Weights of a small transformer language model: MLP 1792 GELU.
MLP neurons of a small language model. Each row is named by its layer, matrix (up: input weights) and neuron, and shows model dimensions 96-351. Each number is 128 + 24 x the weight over its row's rms, rounded and kept within 0 to 255. Numbers have three digits each.
After each neuron's rows, "fires on" lists the tokens most often at its 100 highest values on Wikipedia text that the model never trained on. A number after a token or word is its count.

L5.up1280:125123138112130143129142125107138149083147181136115120128172126157128135114136173120139159134123111136126168098147129120084146148119148103130079142152140132169133120115126122106107120149154166147139155107127151124142119149107115103118102097119111131132115147127121135184094134119148109102128118141137130149115139155080133133134113110094110146163097082141147133144139100121118145145121137164147102118144103193111128138187130133138091112120070134151129153156127110106142116066146125123067163099116116146142135117159146142117158138114116105075149137084149157147111134084096150158127172132163147130109121123134132129095135152133143115123086116077125140162172162189131111141160114142083122132159165158112111145114106138165167122166144174076154088123140168109136145091130097
fires on: "9" 16, "8" 10, "6" 9, "7" 8, "s" 6, "4" 5

L2.up516:089129105213111127136134134113108111126106132117154115127156126166110118168128117137129105151077132108150082148091066079130116168163118116085143102108152096088149129123124140134168151124136136106101128151114130132155149164148102132134139172106115116143118085124120127105125162107117121141092119119165131106127139158137146171146129111130110149121117154149156108099135149148154144071136100147162152131144119157091124108111119140128142133082083132148102155128075120132154170153127164185133179130126146102134099133117112110117188132103089092114126128141116116136114147122095085157108158134104088132166117158128098127115169123138159157141136110132097145108113181142132139146088129162140127164127104163089106137140155116116155151112111112104128131136129096149145150148068116
fires on: ":" 16, " to" 14, "-" 13, "j" 11, " –" 9, "–" 8

L5.up360:148126091134134141103071115144126149117102087176164103131076117133086156132145133129106147101110113150086141161099099129102106136117122119142127123152152126116116149104106114147149119125162154136125122152103061121158159130118084131126103129147131109152169147113148152113134112105122101136094106110126137121108149119111170116131086070120120147100150131127130128113134140141166154125112175110129152109145103116096125115117105158101157115122074161114127116132157114115164117095130089137142126108136139166128123119114117115160141154119077106133159128126155131138114110112160124151107146127098113117112137124105081108178139160139134154114157169130099098169123129153114109154132141153122095152117186136092135134120164073156152154146109158127134107159094119120141157167142109
fires on: "0" 32, "," 17, "1" 7, "5" 6, "3" 5, " a" 4

L2.up1043:111137128175102114119133117100128147156126149093152140101089118087152091175098151128146138125118144168141134143118100150167111137102160132170113108062111157132113134103120179196166123104112132130093126118150127189109176137147112082142145062121144102141161117144136141143124126134118127139112112152111123146119091133142098113104113140111117124123132089136115150111144127126117143132104155142128176104141150140133141132133117136168081102168101103138152156162145079106135145143122163128193127124088127164097120152143090147197124120102094157126172114115144138161154116147122115120125151146111142104088109139146145120143125113149138121166106122147087129175130138137136163138072094129138151157142141117152140104167126154095136115116154145103169154115108112122141152137120148
fires on: ":" 19, " |" 17, " •" 15, " and" 10, "r" 5, "h" 4

L5.up870:157121094101160101091143098146135106113116135146144124125098138156172118101079154150108112113118165109093141095101122144146119126122146113125142144119120111128137097121123132150099074091153122106120149124119105129074126143153123147137073068147093130139143141129125150148079116126105099112091115141115126119132135145105118120147140102143103150123156119121136136143151140087107108127115145158136110135082091091200089170134163123144144123110156116126146139101130125107112114068117098167122159168134148099162145179166107148131110107117139103107126096128143145153127095130175115124075178162154151169107115103158124131112145122142166131109139106136144109137149095115102119127093158176125146110129144131125159118079138139108119134165153107131105136076151131095135119092123148
fires on: " " 46, "2" 15, "1" 14, "\n" 7, "." 6, "'\n" 5

L5.up1358:106094093108136131121140105124129151128151116112137106127120143094109129116132147147144112097131185095142110143112126123133072134117119092144114121125103109134137124094103132140142153136132101087132176128107136158101112134170099143132172095116158150116159180098115131100109143155135137144093065138091149144150160177134137128140119140101121147129113083164117163163138145157161099100119075099137130134130117129139110140048157133150134121143122098154141111096157120075120152110106126124145188135129122147112145118140164125094129130138125143099110162109109149147098178142115147148133146129126108127147147120141117172146150111109143105126149122137158113154115106136127130110096114156128168096111120116090124141108098152138152144128137146151109132162128158142123065157151100
fires on: "-" 42, " " 28, "–" 10, "0" 9, "\n" 5

L2.up1333:143111145171093135181105118116155170133163155126154166105124178140098126156090117125115124163166118159120120111156099104096130128120148086108114126123139096146107121123144151144123179146132122123152073123124129122117134115130119107147125158159075093156118149144133035127151166098129092141130118099138114161093131098117153141107143109109108123159152112164114104111115108044110111104119105128104122143147135087124140178137106156101151136116124135100123133086119158092108118141153186122137137144167106066087139127115138107119120131147119093118140153103134129109113079131155134075116115165115125109179127110084109129107134164147131178113137125138105150147105144118139067148087116100114103183154103118134153128109139080139112138121099160110131146100103126141122161121142130
fires on: " to" 25, "," 19, ":" 13, " " 7, " and" 4

L2.up1752:149140122175103096151156153114117113123173098154095110129121119119160125130116108073137078135137111130133115159152128119125146114120136117126152156102171160110176129101128133133117128098145108153122108147139149144102149090111144117128140122124103121169168098117186142140160130151167118144184095086073078192100132123144125128151128112112116156097132085162120153169151093185134120123119065146124086144183102140155149157139109091159153179138106129152136152147137137087166124121123145101127146144137119143114170119143136158121136136156152081081145095094084122158193130160120154070160131116169083151083123127176148135079141127132137104148100145099140140118129105112160111169127094102158132127085138134114141102121111100157143153138098149109133157126126162151152125111122121
fires on: " a" 33, ")," 19, " as" 10, " an" 9, " was" 7, " of" 5

L5.up587:127124126072109125118129140121112120135149129127115127136127101186123163126120142177114108123090150138126176131129096159097137102160100137082129152142167143147132118126111152146140136110153145135151123124142136136137134164162162066110096112160164166128118113157198148127110117097125119087128165099148152100108110135085157151119130113138142163111130114153119114120106101110130115126109151106158139119143137154143114108115106086134172099080107152082101120135118109162147139087093134117112141116100136141150169173161112112183115136147142097154110163137126073124125137078132130165070070114104131092163130107122109114152099165115126106103121164137135164149157118121125115117113138151124104104148143124123165127107145078160169136164141159122114156153112078109094137117122116
fires on: "." 62, "\"" 24, "," 9

L2.up1490:148101076107120126147114106086166123158181156143158154153135144140127138117132122142123105171130142144127090122105120147164177135127106120171133121115182149165138140138127091131119115130097129104139144106096091145126154134112145133073107147134161112117097104124128098142086093120172114174141081150101142112167117125118130159132100129155165156137066093164115150116147119117159136118140149109098116118113091146106103137151086136160162111098123160116116122115117084129130113095118132124151151109091164126130105048116123097137136125115094155099119137139098132162141115119135102144152140094146094167102101149103112125136125104116126129163137145099144148137125168165112113148132136142141116114132153141131145140106063150149157188127164111169110110129141105118137117159122108
fires on: " the" 61, " |" 17, " a" 4

L2.up289:163151144138136161156112099142159119161194103147104125143126142144148148143105134116162151114123133121096085120099115135119149097166100155097095082149186099131113124163150179116115123109121139104125129094127151149141178106133107173089097173126097123163133131131124149121109170123073130113145121116121134085089143120080118088121130118104164182125104129146167114113158135096158161063132143112098125122080119114140096107148113123146100107138094175118129116143109088113114121149096161108148128103166121138158104106093099150140125131111119112123137095098090164136158110145094108140125153113156136154162161109140133097159117125167116071143131140105161131139108122132147133127139120158133106136084127167113107139137094152139171184129152113079087113123169148091131127114098155
fires on: " " 77, " |" 19

L5.up1135:126147146143103130115137101144104101152148135090131107114104103165076104154143108150134106107155144125124133126138088152103146138107136106128107156167167186096150136159083149108135137089130129108182058103145153169095121147104135152138102096168109123100110115138163146158095109123147137091122129112129133145109121142114160110150104148125094075139122085165151131171139116131116118111143172083118132127153132118138127107134137119138135110126125141108151119059121135113125124117127162103116125117195179141162156151185146135110086120155169143171150164119125093140103132131121108112133117144139147132123117151081105141137103145102156129094113131151100108145102177113096138134157132139131113132138120132090156128130122092104162104153163155128111139117171121130135136136160138
fires on: "," 75, " |" 14

L2.up1467:110102130147116084124089122147079100161146095130182191175143149144137165126118151118073121118136145136121113150140107103141106150133077145122127109124122148131139150100150134101152109167112169097126136119124113170113140142147102095149167092143101131150142114155133139099135104095084089116122087135146133129153110134139183131165101111129125123143075090100141111102118117113163142147098128160141154131156127140127121102124151132130118100128167139108121166141170161145117175135128131131182122114112133133108116094097111105123134149150117117112122132132132121090107118157093131115153161113152135116121118162129134192128133153117096127167075111185153144121188131125112113156108114135102153127111123084172134128112138121104142134098123127129150149128128109133136152150155162
fires on: "0" 31, "9" 28, "8" 19

L2.up813:152135120124133130146061114133117186132087115130152091079154104145101147134139129131115149139119114143159111180089179127118120173106136112111163140149145150111111124109138135140137182114113122121100135138140123082105135110104130153157120114106077132104100127140121131121095139115104169153092110125139109128125123138122141154113089053143121093132159154097096128155138132114154137121137105119136047088101141074069138117119071116112141113124126126135123121145099115108178124095176120154105129145149158128176129117136136136158153111109156135087097120149117113128137163166151143126117166162154124101144114060143139151139140102098141159118148134089144138118115101136177147114139149145117123089110111144137154114127110160124109120128083146117121157113097113169110130128154136
fires on: "2" 40, "3" 33, "4" 21, "5" 6

L5.up333:121106150138108143113131124144140116098133089124162148129111118091105145131098141162139094144121122138097057131135173144119137111153139129111160100113136095124151148150070152118153121105143111117141120131107141146112139111121136117139119119168139123128142096121116195112127178105127110135151123167107091112164139176127104139131105105097129133140119086119122100121123124150168115139135157178126192087149141107113151161149123148124133122042127122117142126085143113145117110078126088149130146129118136153137146175069127167152127121124128094169079138106123164106114132145106116139163125084105105130123122091128103109151133142119150141151119169168133120127092107112120112151154139158140155126131179159151151104136147166136125124113102126097102108104118118161102152136149123
fires on: "." 70, " g" 22

L5.up1217:095175079136092147114115089112116134103119119125137107131128129119163093100113093125127116116125127143145115150090106116103135153163148147153138098148127133157119101130151113111132143206146120142135141132134121116125099129107125097152120156107108107144114086134171123171120136138107109123108169180127103101098130148133134091134064133126131150142123093103089159129121159134121139111094108167143118115134150077137124121135130133134124116170089146131127129120114139099144100121129175144107096146128163157140173131149129129146115156137187154115174134158107145128165114126159174113111120153161123111121168120121108132107099125089101105117121145153149156178152130128140133126122159122135110155088119143130153113104099112110095142132061095104122140156080128103141123132122168
fires on: "0" 21, "5" 10, "7" 10, "2" 9, "6" 7, "3" 7

L5.up963:130209119147117130119159175110101125129134120098118147118177157083099145122112155122100119088101178129106110103109135073104098106100111126136128132114153110107141126105117113122143103129146157105120079158133159137131109138102104116135170106141073142109119130129131168132118122117139133127145124150114108158113157155158125097117178118104113124140102113084161152116109118108123115121144127132144142120093136103069153169139119162130132170138185101140142131109158143145180094105138095169094159152139135091139128200119119164106108120121109099124146127162126171131155145112160070167140128140117145112108132114138137132130110117142125103137125145102151148134111097170187137107104159110107159117063160183129109146147101119121148124112156177114116068147135140146095103133112099
fires on: "." 24, "2" 20, "," 20, "4" 12, "3" 7, "0" 6

L2.up285:112180131115104156175092086122105137138165128159142098162143133151097169147099127145112159107130147111182120147139120132138102092159152165087076131115154123103116160162119139147142181131145130098137154109121120092135118094126142121095113114101140132148132142127134100123097124115183145146142153126115080139142099128193117133124102160123127132101135143160122098152144136148124133119113085162153118172138149110196153124087085138092118171133135156143087128113131130155140156159125170083102135174142166088093139157100137151097125131119120073157108127123083142135192126102119140128139149137117147176120139117122111163125084134120074130160111109156116148120132159107105091140110097123128147167155149147129126137206117157158114127196132134129148116147145120162117107123084129
fires on: "-" 26, " of" 18, ":" 6

L5.up1369:159131146099106115149149147129150129165169124145124153131116119158108107128155119164135123152144175090127142117123137110142143176141162107123112081131130107141144126139126130119128112152120111085112133142121169204138122154133116121147060136144111175106095128148140114135120135110153110090077115132155166150102155131128124105160168076104147131121131104130173124135088119135127120140134135121192132111136097150197176111149145157138128132164147116161119135099155118142139119096124137118125185138134158133107129119130117151132143099127117102117133114150151117108090133068164119060135115101113078135134105132123115124113114151075114139184113118107158122058117101121143149143126141147131144125158166142104118159140115116150112142123086120092118151109135091125145093126183140
fires on: "," 43, "." 30, " " 7, " Party" 6, " Year" 4

L2.up1445:154153112116169125144085147156105146138140194157133137078101124102162119168159129117116159082132070112122141142166150140135151134164133133141103100098139132086139145147121081091102132117120102114162105132162183124142133115110138131155163087157116140110118155167112177133135134126160092141143187113165113165111126157156162140134142118088075115128108057120162144137114131132103087123128156122102133128108118143170151109148124122125122158112118091132135154147114133145139105168116132118128193175160156137123133162140123108100104149155139133157131088114138111102153120126144162107158120095112116166136128159109124152154124139126135147134153117158106136121147089130167128129134095135118119123075123115158141132153127133131123070171132139149133128106141137123161132176173138
fires on: "," 100

L2.up598:108099136127130102126128134114124150110109117116086138122087113142142101115104154149185156107146112121142144134147125122140146123159117105131152141107160110117122127136106138142134099121127122118051126119142098098136097108119149155130119163137158127133128134120113108131128124108153118151145120123155108122146115156095130172155129166093107202146120093201158160132112142132120153152162122134109108149125114147078076140160141155138158189165089148133119142112116100147091159120100141151162121118150135104124113147129152111154162127128098078141089104097125137107072131125136150158071146157146116098200121137113137139144081110112100148117089137131135118164122122183139135142114135178137069137149132142155144124092139125146098084140144147098125171111108086165084139132077088
fires on: ":" 28, " as" 8, " to" 6, "l" 4, "a" 4

L5.up1462:160132124113116112109108129142108164129128116167116135130105110150140112144083139140110130097123105143111097140166101082129122166130131160111103106137190094107145129125126159145164121181086141120146108107104152172117110157141081110156123124137112115151060125150172115146107121114109125136080125127154108113071109121140115111130125131103102129194125125109164111115134157133160135138129143118113156126126118169163143105132083147110168125142125140119124107137131117142078132123122141144065144119115138148125125116154120109081134131194126145129147182105148121141137152150113171145168111142111096136145158186141119140105138131105070124097118147127100115104154162099136128138175098121132151146130125110114127102142143088076122093115096143105152116114088135097163148157156115
fires on: "," 46, " a" 23

L5.up99:121129149152098124157072120117117124119156114111087119133157118107114126176109123130084096082112186117130156120133103123144133149186146112154104119158099119139161180156108150110137117110136129129109135129138115158135156114117143114167127178130149133116154157080121117081123134153121141157095128105136136132045067118141143103138117122166136124194123113157149159153107082110073170107109126159131159130165090137141115149123109112122158113064111117127124106121154095137115106128133113116076145152127157141172116102131138136141089129115139122075120106150122140123147110167123122133138121124124143126128126143160133166149122147093110182119137154111125131055155136113157101121105106155095159094119083133141076098155105138110071121094124136123132144147100130146165113129104107
fires on: "." 28, "8" 12, " to" 11, " " 8, "9" 5, " t" 4

L2.up489:165132122101114145183108135135120135142114130160127143123109123153116124167106130111138130131123144129120152152114102108121132096108140137163142153117120155074118175123133161139110163108132086116145152135141136182118127100153135091150133115128170105154115126169140118152120133128147149134156104094107161168082149112178092177106095095088125176136086107114099120153174106116140097091155090121087107142151140138124095182147155149118178106124099149136130132075129098097156137155147145085130143141122132138182196114181100153135116138129120118106137130129088143135189140165111111113132102122137105086145135113132091138100107161121114103145128158130167130132159100121163116152120117127122162132093127163135129103104114141101144109151141129117148106108123125181181189137143098
fires on: ")," 16, " is" 12, " a" 12, ":" 11, " was" 9, " =\n\n" 8

L2.up322:137133095114107119116116122108128164150125108183180129131119130150112133159114107148129113126104139097124145087126093127101094111143149145146101124138096155105090119166136155144147148151151122128146135166088084161138118127095177120106093103065131099135169122105132110140143107148163139153102133141127145123128127081096146128087125159141136122165128122112101082118170111139107115116127156117131152142140125109152131136117104115142107147171118170140128151150169114099187134141111090161148142079153114153163136156094118140147126129173129140131110162123142124143090093097121160135071148161121135090132129141104117115128121143156124124165124129147112131159086124147142117096124165127136105113167136114077133139136145190152143134119132091083173144140109121121154142101104148
fires on: " |" 25, "f" 7, ":" 7, "-" 6, " and" 6, "j" 5

L5.up1318:151120110121140128143108108138072114079137134144064071111076080130128127114145116112178119123134126122124162176103133095100157122078133169102139118070085148135138119124127144099138154162144084126118108094137129121131091147147130144153125124136100137104126148151085126110116156146120145108134138134150162099176135156133119118179130127142107130147166143107113151133106135092150145121159136140086089151151148106139146133142192157113113069129095145143135129147175158118115142103163159118128156110171105086114144150108136137141122130142154124159097125110075116172144153153121149120132148107107104128151146141105107082116147109118077100106149153114107100116153133123107144080121113138156118118121123143144148105127166130126084142133139131141097122125099089171154120128137153
fires on: " " 29, "1" 24, "0" 9, "2" 6, "4" 5

L2.up878:121142164103123137108137127122146111117088096121080120153175162119134111118118086114099164163145131145125141133124088170104073090158163112108107100147108150087146134069121158146119121116129128103118151101130090122154114162146163110092136142149133132160135085115120093164080144103112148134121144123096133103143142121086134125161145133099076138105140124159099149132135107158130132103136090157142130184151136148138130092105118106106107142136104096149142187127157076136075154138163137116095135124088161144093166120156134148142107175131134092120113121094156094142165102136129128131175136126082134102145128112135162178135119158138061140162149115101103124136158148094080155175109123127121106142120099097092107136146140134134148142147169138154131159108126130165107122155105114
fires on: " of" 18, " and" 13, " those" 11, " to" 11, " such" 10, ":" 8

L2.up748:088180105122108109141128113124145138121151131138108122108123173145146175174122145143119163122136105101134091164150141112124135131146144097129100105112103127125147106126135131149118165129123064150118169120136132138144132130162105120125135145095132101138155118127085108155136115105157124163129105124118103141114137122127159118159116117079119111161101088165158122170157110071095128143108118091130122117127091195126144138125094137130102137151146091135120093130105119134172121111114202111086149129121143132153071135104126167073111100136141091138131123166128133124128125146149117113145104106131160107104079124166119161145134137132157135133090103108121147115147129124143123104134098116110119108153129051131111114169144108157128135134175106108116127099148093106100123134113110
fires on: "," 25, "-" 19, "-C" 8, "ell" 7

L2.up636:152150143115122118136115121143149142146109177151169140094138082105131162113131096163133127141117103145160094085125117148117153128107127107181160125112130114128125139162127158126119108108169163125153135112127114132123131110104097137105116138116155129105125111129106125132137141124152161163127077148111120182141110137090044134157106067171123138176136154125131153132095084145137137086123128093133168103165097109147113196190117107158164093093146076168127130110122120135141122169150096153133154140139117124095130130130122155134127134174142142136131115128093127149138110155133121094114127102135124111119109144145143128149183153133118117139166128135120136090187157123129102174132142168108147092123146121151150140124153118124114148139116109150116096121143130161118105127143115
fires on: " is" 22, "in" 11, " was" 10, "." 8, " check" 8

L2.up909:098129203131154135136129130119144127128160104141059128103123127140086127172132106172081166143161098129146128122150133126095156131151142147154162127115137127084140100137116104113081146082111097078151126136154158121138147125150134105091123126124142139152138180106129131068115143143103112157120109152095122089130109138126158123111156079163121149125154158113073133115128158128161120094105114150154172143127166130161106122128155118163139123110118108146118154101094189137152138137112130136130147147109140142111127115137149168122149095155131104126109141132140129176119114129147139155111130129163117124081124099111144117124128167168112100147115174163145138126169151116137122111159072115127110094142141115159159106157108175111113114128142133148177111130159124104110133176121094
fires on: "5" 21, "O" 11, "3" 9, " power" 8, "0" 5, "il" 5

L5.up1106:144125171129078133136125108109125127146130139135115111147166145197113123090139112124083083137090128103152096149171061107177085102151077133147125123059148085155154145165174095137116138156132080123121094151181148108107132134139134074116159146128123110135145127141110100105132168157139114171129109175136135103168113124108110103130109137090131103120146127160148111120098130112132134087132126092107119166112142164116128152156156126169163166112109099130130162135108141135134136176158160098116114167129168101103159099111104126110148156140147082118144128140142167152121106122119113128115136131147144163151140157110146127119134103129128130132106135130117160121148124131123122165146119151126119126138141140117143132143123069137098115139114130133136155155092154117130099153152083
fires on: " " 59, " $" 8, "{" 8, " to" 7, "[" 4, " +" 4

L5.up533:126132180107141118142111147157114130167148026122126155126106156123094099149096140106137116124122157116131113113148152113159124111139129086130108144107168114131142140091132156107118156131152130107107132157139110187118143103134113172131111123173128144174100127087122100115109118153133116181087125129152117084125157092136131100106101122122137140181087110138140147137139126105160159120122141150188109131113120104120116102106095121124146132129122133123158145128103163116144147118149145132133184186150128168102118107178082156096164136102123096078112134144117118112118159127137170118125139159201163120112134120111176172118155118085094073121158116125125110122157140142112112148142127116125138100112112129119086159124134138114124110118142105105148162121125140135108141145108129
fires on: " " 33, "9" 28, "0" 6, "1" 6, "–" 5

L2.up1245:127145150113113122130109108124121165141135097090124137146132151160185093105125131106151084164140157079122173144151133194143108124140112125101119151125122076137135097091114129171113164153156138158095164108102137105130130151111119162155149149117141132174100114111118101150140108127111130120127161153098096121142127110117135120158115148115098137110111107113130113148133142107087132111140069115095085140112155120152146126117136112121135125132159125100148143149129134127099160097105134161132101143154118134082143150142128122111141095110134105132098093079152116133079154150071134170104110121174137088188138133085130126109109099092104131111110126095120145146161137167099141104093101130131106103130175097112113111178140094110074178086155125140084103141139168130136105151139137
fires on: " as" 14, "0" 12, ":" 11, " including" 9, " include" 9

L5.up1450:106189123135169127212129132140085122128098166136135107146095137139127093125102165102137151105131154114072126144125094105160149112134143137107137128149146097147147126134180124152141148126117141134141164153093116120162141083113127135100150127131137081156121154148100149097152125124172092128132122138150121139122105122147097116121134180131069108128145106132118123125133134136123123142150106096126156104102117124163120141130165125134145106147150157107146111154139136137143162135175107139100155109132145107123129118145137203128117132178125148128116106110126128139118083117116121111143146147104159182156180139100135123132125155153119146136149141150130135123065091099147139083121105120078108146088089099086144103136090164106148111157102171114130123092114115165113135118115118
fires on: ");" 37, " in" 6, " |" 5, "," 5, " South" 5, " sh" 4

L2.up1594:135164124144102129157127107055136140105126160118105160121132112156133109147078127161139065101183079163153117114140139101105142129119105165166110093112150124110159166118108133129118141142154093134092069083139115141160119167128136077157150087106129165151165115130117178123110111124125124132173113156093145120120127136086114140114116128136127163124159119087168118073117128142127140089112103122112142119120118144112120143087142152132127110134119168122134080090132107128089102125133123051140113081145140106145138105126132106131120092111106099096097108114129121146126100110122155143147160092167118110113110172102087107120107148144156125117100119123125164146130145146093132133141071121119116129124157121153094140144142079113127145077133123151121081118090133128112135152122123
fires on: " " 63, "1" 11, "0" 5, "2" 5, "9" 4

L2.up1555:120123178134173090122146134143121120133134135077091165161109150132153077134072156140108122115121128162123122124069132148113163106093132082125121104136150102078085128131102135136141127163147128102113104153157128115102161101171135135117127131118102148088152099116137105105101106149103165141139170111121143152122110140108095117140141135144108148174137103084181176121146127154127144082122186121138120140064118125151119131171119145136153115151141116179127139131122136123156136140083112103189154152113146135139102091143146141127125138128100155118111111108140126116181099123167101094129102132140071152075140122102085111147163120125109154145151092144181141119092143161126136171158102106112103156097137122143153077168103153121153136106140131104134132097155122113111098111087105
fires on: " |" 19, ":" 19, " the" 8, "rac" 4, " from" 4, "il" 4

L2.up996:137127093135112124139103080139124109126100135121131123174139087095138169143135124129145092131130137101144079147118115110145132152143204113187156102108149099112139141164143123137151161123119105098105106145114104102087140115169136119115139134109116159099148161109125125140087094132111134111102108123133103146150125155174149135113148120135219090156122106102149117162119133124115114142153082133138131180124148133169080104123140154130125113108148083126156120096153131164099144103132078147157133104138120151164157138110084106131146089150099110157113120131176107134161094085140151090163135116153110176111148096087123112142137140106110102105134161153121109186105159134123112104133159117127143112103108120128120129145110140099143107099134112121123103133090120115147139103117131
fires on: " of" 35, "," 15, " " 6, " and" 5, "-" 4

L2.up538:110109146193113139141126142126086192172083147131130135123058156106127094153140171106090142127114134096156160101168121089115119109120125096089127114133113100161100130094108110138142110105120131126156131170142106128114116109134139136137146093096137147144094144150102128143169134123123121113126202142154097125139122144108114166106159106155106114174128126129098152094129135196114140145130132079111094122087142131112120146083113112122146150109110163143127093113104133161121121133135110186088097171107153125163182105154157173154136184107087113143132086091150112091137122149145173133117120114150136183113152120068146166153141119092149122129104116119101125145105153112142101112132125160130140121144119155134133154134157136100112139133109111072130118167153113127141157135151153
fires on: "2" 17, "4" 16, "0" 14, "1" 13, "3" 10, "8" 9

L2.up1285:126113165127158136104158161112137127104110125095161129109123163164100135115114111167143165086132128100159131113117141095136130111146137107166122099146097113152181128139143115164124147126142117104122153145116156121144096086124160121114102125103137121172126145089113123123136164137158123135096149143125096117076151088146134127118114102178167100129104154152114155102145108148128150162128161130113144080152122117173123130144137115120185158115150122170132114135106172105127164177135110203125155138159131151124162131104130170091133128077089130168096121138125132156132129136127124146160184116115137133128142107113067140132096122073164070105062161103110152145123146138112142147169152094111121142147110153115115117121143183114101124122105132110179106139152155121143117160132132
fires on: "0" 60, "5" 22, "3" 10, " /" 6

L2.up581:157113117146142133092156109156171148135136154149131114154132156135137142136121138099104126134144158141080122113157126139119174165120153110076102139121146117127125160126133117148115128133137156142175079100098128132159113149141120071102111153114146099148141099157110101130102148147167108181124139144116127156162095152119119149137135142154100094113106112126137127182098154112189133091150137119091116079087118122108165106103125157155152094143125108090104118124154109098107110111144115130150108127148094098107098098132123131117146131124155129094125145164145122127149112125147137128172102170094117159151106106181125156137146125162125172123135110134140177128098124155155115101099108124136109108127116140157135099135100167105137157128117129126110151120134163167105089132093155
fires on: " " 65, " |" 15, "-" 4, " -" 4, "   " 4

L2.up280:137141175110108106133136185146126126133100099143116105142087128106118073103095114129138148112161135106087131164107148136107125111150147161118102118126090152138087179110117118178134162076147132114156148148144093123141089119188103122133137143127128110130139132138125149094079131120119066104157166131093093144149133146109137124108094157132148142108130148089152149145150132106161179119104097105120137145093127119122113147110116107135136131120100079127140129089129151082101131129147125128119141114149092155139140087084140158114156172152133116133104149146166134136143109123128194160088126174131147124114105152148142195129124129108170140150140111115155139163135167164125127123164165127116100121117118122097120145143093149124131148099127117109182160173153201155116135127135166
fires on: "0" 26, "2" 18, "-" 15, "1" 10, "/" 7, "–" 5

L5.up1020:107101127122143120107135125149151110077111162127087084073149112129108126143097108104112151126105129117143135141123105110117129097109138146163113141136140102161138144137124127120128151134098103100128144112122124157125146145078121131121104115111142133082108087163137154158157095107106081120074195155187136147128090181093116112098152099102148143101161130148095147107148119126102115161122126115139138140125112174146122175095111127115137147107108130130140120178127091114153112099155148133140168156175156135115141177125180121148122136133149140127115109127131128167107137159104126119141071124103102108141153113107134164124093137147138159154110131098143144134150109154110124128128153144118104160158147106132154102125155136117167110154152152061132120133139129114094159146139132
fires on: "," 27, ")" 20, "\"" 8, ")," 6, "5" 5

L2.up32:143133131119090125108147135133116143165095128136141137121101089101151111138123115155105120140102160170124166081179144093117090151120164138122138156114122107130113125102140113115099105175134128103121142122096123120177153110143134131128125135108130080168112126108136131101105089109119140158152143115132156152113072119143128137169113105107136123133097102152084083146134129081150120118114125136158168152137135134130168113135101155092141089135164123146143169072154132159126098171118126140167135143137150137113125117139111127157132121123061134104153153177106145104102157168115082180093174170160119098089116145131117170120132148110078113132152149133107145126123139149096138142086151027124132122112145099180121121118143119084153123145110133121106096152135153119112156124133143
fires on: "0" 54, ":" 4, " |" 4

L2.up1185:125172186105091096112099103114129124146142149156126138130135093167152133146110166112125102108142158095108128144077142134134146102125114094162122110158141113157108099129124132133158107100125154127164153142124133116108142085137156104121105126126134121086122144099150101141121132117097091137119124150088096098132091169119136124123105121140120134121168105191123106140126127133129115131123160107148155131108127164136120151124160079139147117118120102078138149106130117150141133081133114108124148153102159165133156174141109111137124104151135158136135136167129116133116155128111125117118077119077121145131101135141183097116136145089105083107183154129109151095140124170132120120121164152167135126135086126127144124139153118124162131150130146118104119157116124077138126145153119
fires on: "." 71, "\"" 29

L2.up9:129144126131109103127138139148136147145126171129129130148130119138125158089109126114146070162118131100137118095174138138139121128125113087128134101134130149100132088133142147132127132133114146122129142117129129213178157119158128187121118079100107125156137121087121128128135185122138103176080091098148139134129094096140125164120096139140146171173129080119135119124109142114101129135108158187123131136155174129108126114150126152134138132160058133105148158151175157150153114147131116069124109131146146092128099104126104158132101122128123076104130187093123117111155138153167171145108088134116131110100075157082138133150129150129101118120122143149103117141152150142182104125134121123113139197100150130086160172121125147142114111122120092128111136116112124113081137141146160
fires on: "0" 18, "9" 10, "ay" 9, "ain" 9, "akh" 8, "ash" 5

L2.up733:146120136139138150115182099154128096144149114099121092131149136101111144126111118162132153060153124176130107129108149126145126137131135132157133131133145160153099114118129106113096144142177125128121133144072154104129122153130077137128127115107145141145121122100116127110119136090114116117135119144114110126127109111142114160122170130170122077131115162112174106129118105126127081176136128146089141142149120095146124162151150068145175123141147120119118133132124150122152137136168132147129117120120120130146144130122147099136123133107129122111102096158097136116114084127141136113131108082128101069156132107149124099145115136124118095130136116136144163140144151101144155148156137079137079143092163190161173132184151141134116126131149106147058139160082161102151099119176100
fires on: "0" 14, "ov" 12, ":" 11, "3" 11, "4" 11, "1" 8

L5.up101:119187146093122126123146133104061135121124105153108110111150107131124120115134155127151089128123132090107094097142129109055173137137084119127153136128110119114142116116122139105117124144151099090128100126130107109082168149146160145143123100129122174146145175101150117125100131140150104158096164143143116100119121131133104140127134133112121173105184118137144113141085117071109136113137119142161089130144099094166133151101098113110110154134101081119150097120168091101105126091134118124140153092160143134103148081126109111118152088119103100120107136091145133129114155095122124129179132098131122118114161127140088084128168129122115130129123169105128080152157079119145106122134145124121176127156149121106142120118106151154113152124127136138134106099100120095098111112132123
fires on: "," 61, " " 10, "1" 6, ")," 5, "-re" 4